Part of a small language model's weights: 8 layers, tied embeddings.
MLP neurons of a small language model. Each row is named by its layer, matrix (up: input weights) and neuron, and shows model dimensions 160-223. Each number is 200 + 30 x the weight over its row's rms, rounded and kept within 0 to 999.
A block is one neuron, or neurons of one layer that tend to fire together. Before each block is what it responds to, as a language model described it from the Wikipedia text at the highest values.

Description: Year digits in dates
L3.up91,213,197,203,207,198,213,212,199,184,200,156,166,184,221,187,188,160,181,231,240,192,176,176,216,234,176,164,202,150,180,287,208,190,158,240,184,180,212,215,218,199,200,218,125,188,181,153,204,228,179,170,211,183,203,240,155,192,176,203,241,258,190,181,194
L3.up108,266,172,219,220,220,207,188,191,134,206,198,208,205,209,197,170,216,177,210,216,198,131,229,196,214,187,205,198,213,188,175,226,174,247,169,240,199,193,151,183,211,210,223,206,163,187,280,152,232,147,208,182,133,221,187,192,217,205,209,185,185,247,210,209
L3.up598,201,178,224,200,229,194,214,164,208,189,223,191,176,252,149,96,200,188,174,233,234,193,255,207,186,189,233,172,197,221,206,200,145,247,219,224,192,181,183,181,195,192,201,172,196,214,212,228,196,190,176,137,208,225,127,175,187,217,211,209,263,202,137,258
L3.up728,214,184,157,176,207,234,234,229,262,202,206,224,202,190,184,208,203,212,180,240,184,207,199,212,203,192,230,185,198,203,150,214,150,267,191,249,153,229,179,200,192,167,180,198,222,204,275,214,253,198,167,151,220,209,270,215,173,178,188,155,218,239,176,208
L3.up842,215,242,216,182,247,176,186,191,240,172,232,191,163,204,221,210,188,197,171,221,204,188,252,219,246,189,223,173,199,239,212,215,140,187,174,191,217,201,194,169,185,199,110,214,159,223,213,182,226,249,190,180,176,206,226,219,199,244,224,167,252,190,180,189
L3.up962,211,207,213,178,229,182,225,181,211,190,202,168,217,219,117,206,160,185,171,190,260,212,238,181,190,195,239,168,135,198,187,190,134,244,151,197,212,171,176,224,191,176,212,189,258,215,208,239,249,199,201,236,174,219,228,198,200,224,179,260,254,200,126,226
L3.up1374,145,174,198,187,201,151,198,162,227,214,219,208,208,164,197,158,140,305,204,195,211,233,261,217,244,225,226,149,174,203,187,209,191,259,221,196,194,198,212,217,180,193,174,168,193,224,217,200,225,200,202,188,209,176,187,200,196,252,216,150,216,236,176,230
L3.up1400,210,202,204,223,253,183,218,182,194,173,182,211,211,185,141,143,160,249,181,183,253,184,209,227,204,203,212,182,139,180,182,214,168,222,228,223,201,202,166,215,214,189,177,146,202,194,226,230,194,224,177,221,185,239,206,201,221,218,191,167,234,200,151,193

Description: Entry/return verbs after "to"
L3.up175,189,264,184,236,198,115,129,205,211,159,204,199,205,140,272,193,197,254,273,188,223,191,248,214,217,225,217,233,222,226,221,222,203,183,245,172,245,215,180,223,206,196,202,181,217,180,141,190,180,161,183,180,182,151,211,198,195,192,176,237,189,223,202,149
L3.up375,242,195,187,201,182,215,207,201,163,215,174,228,197,226,163,202,230,267,245,181,180,193,273,218,205,176,186,210,205,228,159,224,164,190,167,157,167,255,223,177,177,192,156,174,173,184,201,170,175,263,185,194,191,257,241,197,220,267,232,236,143,190,206,187
L3.up583,144,196,185,239,199,153,212,240,209,235,259,209,168,208,223,188,229,260,199,207,210,220,211,245,262,216,212,177,223,183,261,220,208,246,176,187,143,200,173,191,189,193,214,211,197,161,228,188,221,227,271,184,196,197,211,176,211,180,194,212,207,191,200,182
L3.up599,201,231,178,238,198,167,166,207,187,207,160,165,208,135,247,216,195,158,190,147,192,235,198,227,170,200,257,199,215,209,177,249,202,193,148,189,193,218,175,211,196,219,177,193,201,152,150,209,222,178,224,157,176,272,179,213,165,227,193,201,174,170,223,176
L3.up850,175,229,228,253,160,192,207,212,193,241,186,206,242,221,197,185,221,218,298,199,163,224,170,198,211,142,181,148,196,223,155,186,210,194,221,190,219,219,172,242,186,174,160,204,198,200,219,211,188,210,237,194,180,185,200,210,186,223,215,222,226,254,214,172
L3.up870,215,243,205,189,180,184,188,209,241,224,164,212,231,214,212,245,211,223,216,218,171,222,206,202,196,194,226,205,185,232,195,224,208,188,175,175,208,191,198,197,173,174,170,174,166,131,241,191,196,234,181,178,169,215,178,185,181,192,240,206,196,198,235,197
L3.up985,242,198,172,232,168,171,210,258,268,146,215,229,170,190,257,195,234,246,248,220,165,229,241,200,213,190,208,225,193,220,215,217,163,194,231,193,219,193,199,182,155,187,200,169,209,144,222,196,223,204,204,187,233,189,227,203,191,215,205,176,188,217,199,194
L3.up1096,186,174,213,229,214,212,184,195,179,230,243,170,221,172,223,193,235,245,216,223,196,215,194,212,172,167,198,177,132,273,224,207,213,190,195,182,217,193,197,209,197,180,181,245,202,100,198,194,188,181,203,216,232,201,227,175,127,208,205,250,168,187,215,181

Description: Bare verb after modals/to
L4.up1309,217,227,182,227,173,219,213,257,195,209,174,221,162,149,236,163,185,207,254,162,209,206,223,193,215,227,180,213,241,211,207,178,207,232,170,210,162,213,172,199,204,237,230,226,215,227,187,209,247,199,215,250,224,169,258,211,181,272,187,228,189,236,208,133
L4.up1321,231,279,197,191,178,168,221,243,210,198,210,196,151,174,231,208,224,209,188,188,178,218,175,225,189,245,173,243,231,242,145,181,192,200,160,192,219,202,212,189,194,176,195,166,166,168,230,221,199,174,197,170,192,175,245,214,214,226,215,247,209,178,200,148

Description: Mid-phrase year and compound pieces
L2.up79,209,151,193,180,169,226,209,205,221,311,209,200,180,196,160,244,205,167,204,211,227,180,176,224,154,176,211,216,169,212,231,229,193,177,201,159,264,198,179,216,174,215,225,159,178,140,239,209,188,173,238,243,178,185,165,197,213,228,225,218,197,188,175,181
L2.up149,221,194,158,175,206,194,211,185,214,224,186,159,242,213,244,207,238,237,240,178,202,212,185,180,196,161,226,182,171,212,179,202,187,181,245,199,200,181,206,235,192,186,155,192,166,161,201,221,210,217,175,236,205,246,202,183,211,247,217,239,150,268,201,217
L2.up1455,178,178,196,179,179,222,218,179,188,152,188,153,216,254,238,193,206,210,221,208,228,230,155,218,192,182,221,216,212,186,181,209,156,179,152,178,189,218,197,179,165,197,150,164,191,147,210,214,230,199,191,205,247,191,199,179,197,229,144,253,217,226,188,241
L2.up1514,209,205,205,195,223,222,233,175,223,200,192,198,195,181,160,191,185,207,201,235,210,195,182,195,218,189,202,173,135,210,278,214,187,182,215,157,260,187,183,219,158,232,159,240,182,167,220,203,268,214,255,223,214,188,178,139,150,174,187,267,176,235,150,224

Description: Date components before the year
L4.up791,188,202,183,216,223,111,209,171,216,199,210,192,218,199,145,173,158,220,208,163,198,204,235,233,208,221,214,194,186,193,151,181,160,181,247,215,209,198,142,226,179,210,154,158,194,182,249,199,223,223,149,169,196,230,185,163,221,251,206,262,211,242,184,196
L4.up1264,228,171,179,153,162,137,254,230,264,218,200,186,184,208,212,195,198,239,221,173,218,288,233,205,220,210,200,194,191,143,184,226,162,240,229,225,173,196,230,228,178,181,217,191,196,189,249,212,232,206,249,199,266,171,180,160,192,206,237,226,270,205,224,232

Description: Predicate-initial verbs
L2.up134,241,177,198,307,158,252,217,212,155,177,213,184,202,203,235,234,238,179,228,196,168,208,217,213,204,169,206,141,142,186,164,210,201,220,181,203,179,211,168,218,199,195,187,208,215,199,228,197,172,191,232,191,246,206,208,182,183,209,157,174,172,275,219,178
L2.up580,202,138,203,198,151,227,214,216,197,205,180,182,218,177,201,209,249,193,164,180,148,232,238,224,214,151,228,183,162,166,160,203,108,156,186,169,212,194,222,173,213,180,252,225,191,232,219,162,197,179,244,183,233,208,239,166,218,169,174,114,211,280,226,156
L2.up1139,163,218,206,247,152,169,224,221,141,178,210,194,189,179,173,184,280,174,221,168,203,193,195,228,258,164,214,172,225,244,214,220,183,166,145,184,190,244,199,246,188,203,204,241,210,185,222,145,201,179,227,191,248,204,233,174,201,171,236,198,168,252,217,202
L2.up1356,166,167,259,188,168,200,214,228,176,207,207,175,176,230,196,211,152,204,196,168,218,227,199,224,183,189,209,142,222,185,202,227,193,191,184,186,224,231,169,221,208,225,242,227,179,224,270,179,201,188,194,167,253,181,232,215,216,193,176,126,239,193,227,177

Description: Line breaks ending structured entries
L2.up160,222,155,208,183,218,173,224,248,174,198,226,182,201,170,199,180,197,189,180,202,236,192,208,182,237,188,227,145,185,211,223,203,183,212,177,195,241,195,135,265,158,216,193,216,146,195,201,253,195,202,223,186,204,215,210,119,181,197,234,172,243,154,120,161
L2.up282,164,196,180,173,198,236,218,206,174,221,171,139,198,172,215,184,183,185,247,205,207,191,224,241,211,186,198,194,182,226,192,216,195,201,162,194,185,185,213,261,207,212,231,198,198,196,189,237,188,242,178,202,137,229,227,237,161,227,186,167,219,167,173,149
L2.up814,235,198,278,234,247,152,208,206,183,237,189,203,191,205,239,218,221,161,223,204,186,213,181,208,202,165,214,179,173,249,251,195,211,144,178,216,204,221,202,244,213,210,156,196,202,197,236,211,198,197,232,174,152,228,171,171,212,160,168,187,223,190,112,217
L2.up1025,165,167,204,193,201,189,216,199,255,214,201,182,221,143,196,234,284,206,215,187,184,263,217,221,222,168,208,146,192,230,236,203,185,170,216,178,183,187,218,243,200,208,202,180,205,210,235,181,174,195,233,212,168,229,144,192,186,216,204,177,165,197,177,198

Description: Row-ending line breaks
L3.up712,164,174,148,200,186,216,237,162,221,243,206,178,199,223,162,212,250,195,196,204,158,241,207,208,205,219,181,176,184,210,128,190,212,260,204,164,187,200,205,211,186,165,238,193,211,174,215,252,224,254,192,251,169,217,189,195,145,193,190,240,175,204,136,175
L3.up807,181,184,205,196,219,186,190,251,225,200,187,210,261,187,222,217,232,197,213,192,136,191,218,194,235,159,218,192,226,216,243,196,158,195,158,191,172,189,201,215,211,205,259,237,152,189,217,248,216,231,222,168,190,215,195,167,199,195,187,226,227,216,129,160
L3.up974,154,184,158,192,194,214,265,213,264,224,238,147,208,127,202,178,205,209,224,168,172,248,249,215,208,190,202,183,235,224,231,216,162,213,170,152,173,173,173,223,197,240,243,233,213,154,244,196,203,211,204,217,210,177,256,181,203,256,220,216,199,188,210,209
L3.up983,188,190,238,181,149,207,243,199,204,196,204,201,192,166,166,202,191,183,208,167,176,206,206,186,219,201,255,160,157,244,199,200,170,165,181,164,278,243,219,214,208,189,191,172,235,216,195,213,204,215,172,178,159,197,165,181,190,169,181,199,228,172,153,171
L3.up1031,132,156,172,203,186,233,233,214,225,185,203,181,173,155,177,228,228,232,175,189,202,226,231,257,203,196,198,183,203,216,182,196,199,226,248,208,195,183,189,231,188,203,200,160,194,219,198,230,211,278,214,173,201,224,160,199,149,199,166,209,202,204,154,208
L3.up1153,146,171,224,180,203,225,186,204,224,193,146,202,167,176,190,177,248,221,149,182,219,243,207,169,234,202,228,132,211,246,243,204,172,193,196,195,181,192,204,180,216,210,201,226,209,239,221,244,216,231,194,213,155,205,193,194,190,218,195,202,217,173,139,179
L3.up1163,131,176,206,251,175,240,220,233,212,171,199,163,214,200,208,218,240,217,216,161,170,262,235,235,198,207,204,194,177,191,191,222,172,216,194,145,211,223,179,203,196,188,240,163,188,156,219,228,202,214,239,218,170,206,227,229,135,212,195,223,220,162,171,206
L3.up1465,243,179,167,193,222,172,180,193,188,174,154,218,182,179,173,189,168,202,125,155,222,185,225,247,206,138,176,191,201,159,196,184,199,209,223,197,202,210,177,269,175,177,206,231,191,222,219,228,237,168,211,164,278,247,196,194,204,191,213,191,192,183,182,171

Description: Year-ending digits
L2.up31,215,166,188,242,226,250,222,214,215,160,202,167,129,257,204,165,195,195,223,197,194,206,179,223,202,209,212,155,173,213,184,217,219,196,201,149,225,206,187,178,198,177,240,187,220,226,242,193,225,175,214,152,253,210,212,207,184,206,142,190,278,290,160,215
L2.up169,253,230,158,237,266,166,208,201,217,170,235,208,188,230,201,144,152,165,219,156,196,203,177,221,212,212,222,173,196,198,209,217,199,189,234,204,190,146,172,206,202,184,225,183,224,179,227,191,217,163,148,180,168,144,265,201,201,199,143,175,248,221,180,174
L2.up190,182,159,206,195,224,175,215,202,174,221,206,185,205,200,189,165,140,206,168,183,209,161,199,230,231,179,217,151,154,206,227,218,162,229,195,172,238,184,150,223,208,212,188,242,197,178,273,191,222,217,157,189,218,197,214,200,196,205,197,210,214,167,171,213
L2.up621,166,166,208,226,232,187,208,215,176,207,203,206,203,196,196,164,200,251,215,225,215,228,237,192,225,212,217,198,220,225,169,206,195,242,227,190,191,229,232,191,173,212,193,178,188,208,205,200,188,211,208,178,247,196,204,226,189,188,258,118,225,258,160,214

Description: Word-completing final subwords
L4.up144,196,196,222,195,191,219,219,190,248,161,230,225,169,209,176,208,151,198,176,223,225,186,233,146,186,185,216,164,149,167,201,240,209,258,222,180,212,209,160,196,223,198,233,152,201,246,269,183,244,176,207,189,196,176,215,228,190,215,198,196,232,221,203,241
L4.up274,201,237,192,242,264,182,232,144,272,235,149,199,197,153,216,151,202,173,182,147,284,209,209,203,233,239,257,225,246,188,198,196,199,206,216,168,180,231,179,202,169,198,194,186,198,242,169,244,197,214,120,183,164,153,246,193,200,171,163,160,212,189,200,231

Description: Table row ends
L4.up740,160,199,217,194,175,213,210,186,181,238,246,198,155,151,130,193,165,195,174,158,172,192,262,180,182,201,249,193,175,200,217,214,176,208,145,150,193,176,215,150,191,232,185,247,218,213,176,182,220,243,158,171,210,203,238,208,178,238,239,194,219,211,197,150
L4.up1099,172,175,208,210,176,239,241,161,225,219,220,161,213,152,192,227,199,124,200,166,169,193,204,198,226,172,228,167,201,176,215,196,220,202,208,127,198,210,213,181,185,216,218,258,215,208,173,184,263,201,212,200,212,226,257,187,205,205,217,224,262,215,169,205

Description: Mid-word continuation pieces
L4.up383,263,158,209,227,205,203,212,176,213,190,210,220,195,200,206,156,170,204,215,179,206,171,273,213,198,199,230,199,228,131,261,247,201,213,205,194,203,225,159,194,164,196,227,145,187,173,218,199,175,116,160,166,172,228,252,182,224,200,215,230,178,195,196,185
L4.up604,247,138,182,182,176,195,307,175,202,270,188,194,247,144,203,213,167,201,183,147,164,188,208,208,181,174,176,189,190,204,197,211,185,253,178,150,196,189,180,201,196,185,191,168,200,161,209,196,227,176,217,173,191,203,261,199,179,215,225,219,235,184,234,178

Description: Inside multiword titles
L4.up174,262,221,212,204,228,167,199,234,156,203,160,210,159,191,172,190,211,174,203,190,219,245,214,280,190,190,206,191,129,236,223,218,185,231,141,192,223,256,198,244,202,197,206,164,175,212,196,178,211,244,193,139,208,203,227,219,180,196,197,155,256,274,120,176
L4.up1231,206,239,155,252,184,203,213,223,143,168,186,240,243,188,164,186,187,203,250,216,171,194,184,228,166,170,207,175,170,169,207,183,200,129,162,174,191,271,171,220,189,195,213,172,192,219,171,169,195,249,230,170,172,167,188,196,151,170,169,213,234,207,165,190

Description: Word-final suffix pieces
L3.up122,200,259,192,204,235,179,194,216,214,198,167,244,211,234,172,200,160,219,222,167,189,223,212,196,195,194,186,228,184,233,234,237,189,230,195,201,242,214,213,251,179,169,186,199,186,136,201,207,163,211,162,189,198,160,214,230,213,169,184,207,201,168,221,211
L3.up243,242,214,139,162,160,181,172,202,260,227,185,239,188,150,220,163,114,183,189,173,195,223,191,188,197,168,216,228,182,152,251,199,203,235,163,175,198,184,192,225,190,179,185,176,187,168,238,214,149,180,163,271,213,168,225,175,181,170,210,199,216,183,192,186
L3.up354,227,228,181,276,197,189,216,249,235,226,117,192,159,132,245,247,218,198,246,185,203,203,201,174,260,194,188,158,200,169,265,232,188,215,201,219,177,201,182,204,127,133,203,205,207,209,266,168,205,206,208,189,206,184,209,189,180,208,206,166,205,253,193,203
L3.up954,250,196,237,176,199,148,249,201,198,206,208,225,146,229,172,214,192,170,232,192,130,248,144,213,198,162,209,184,197,198,218,232,203,228,226,210,207,190,186,238,184,209,203,228,160,217,227,219,274,172,196,164,221,201,238,169,177,182,220,213,237,206,199,172
L3.up987,191,145,181,220,189,187,177,198,163,162,145,163,232,185,131,259,164,259,188,157,224,231,198,219,196,177,224,217,220,171,287,217,186,197,241,116,206,237,196,266,173,184,190,190,186,211,212,191,188,199,184,219,225,199,206,199,165,236,208,189,197,200,205,221
L3.up1444,195,206,176,189,203,195,222,205,234,229,211,178,177,204,164,226,197,197,199,176,147,255,208,200,209,186,200,210,186,216,219,206,208,201,224,218,275,227,183,245,199,217,182,255,196,212,203,242,259,199,202,214,230,159,194,185,204,192,189,168,213,220,172,180
L3.up1473,276,202,205,234,219,208,219,237,216,189,213,211,249,250,173,220,121,233,172,222,242,213,182,266,197,193,207,182,187,230,200,245,202,217,228,175,212,190,152,211,182,178,282,201,223,199,176,209,182,198,240,249,195,178,182,150,176,204,172,195,245,245,220,194
L3.up1491,208,234,193,187,238,195,177,213,240,177,236,205,224,167,204,246,197,198,235,233,179,244,164,239,261,216,245,183,169,185,212,237,180,207,210,159,183,235,174,173,160,180,190,251,183,152,209,212,226,215,194,180,238,188,255,151,214,214,149,197,194,209,195,127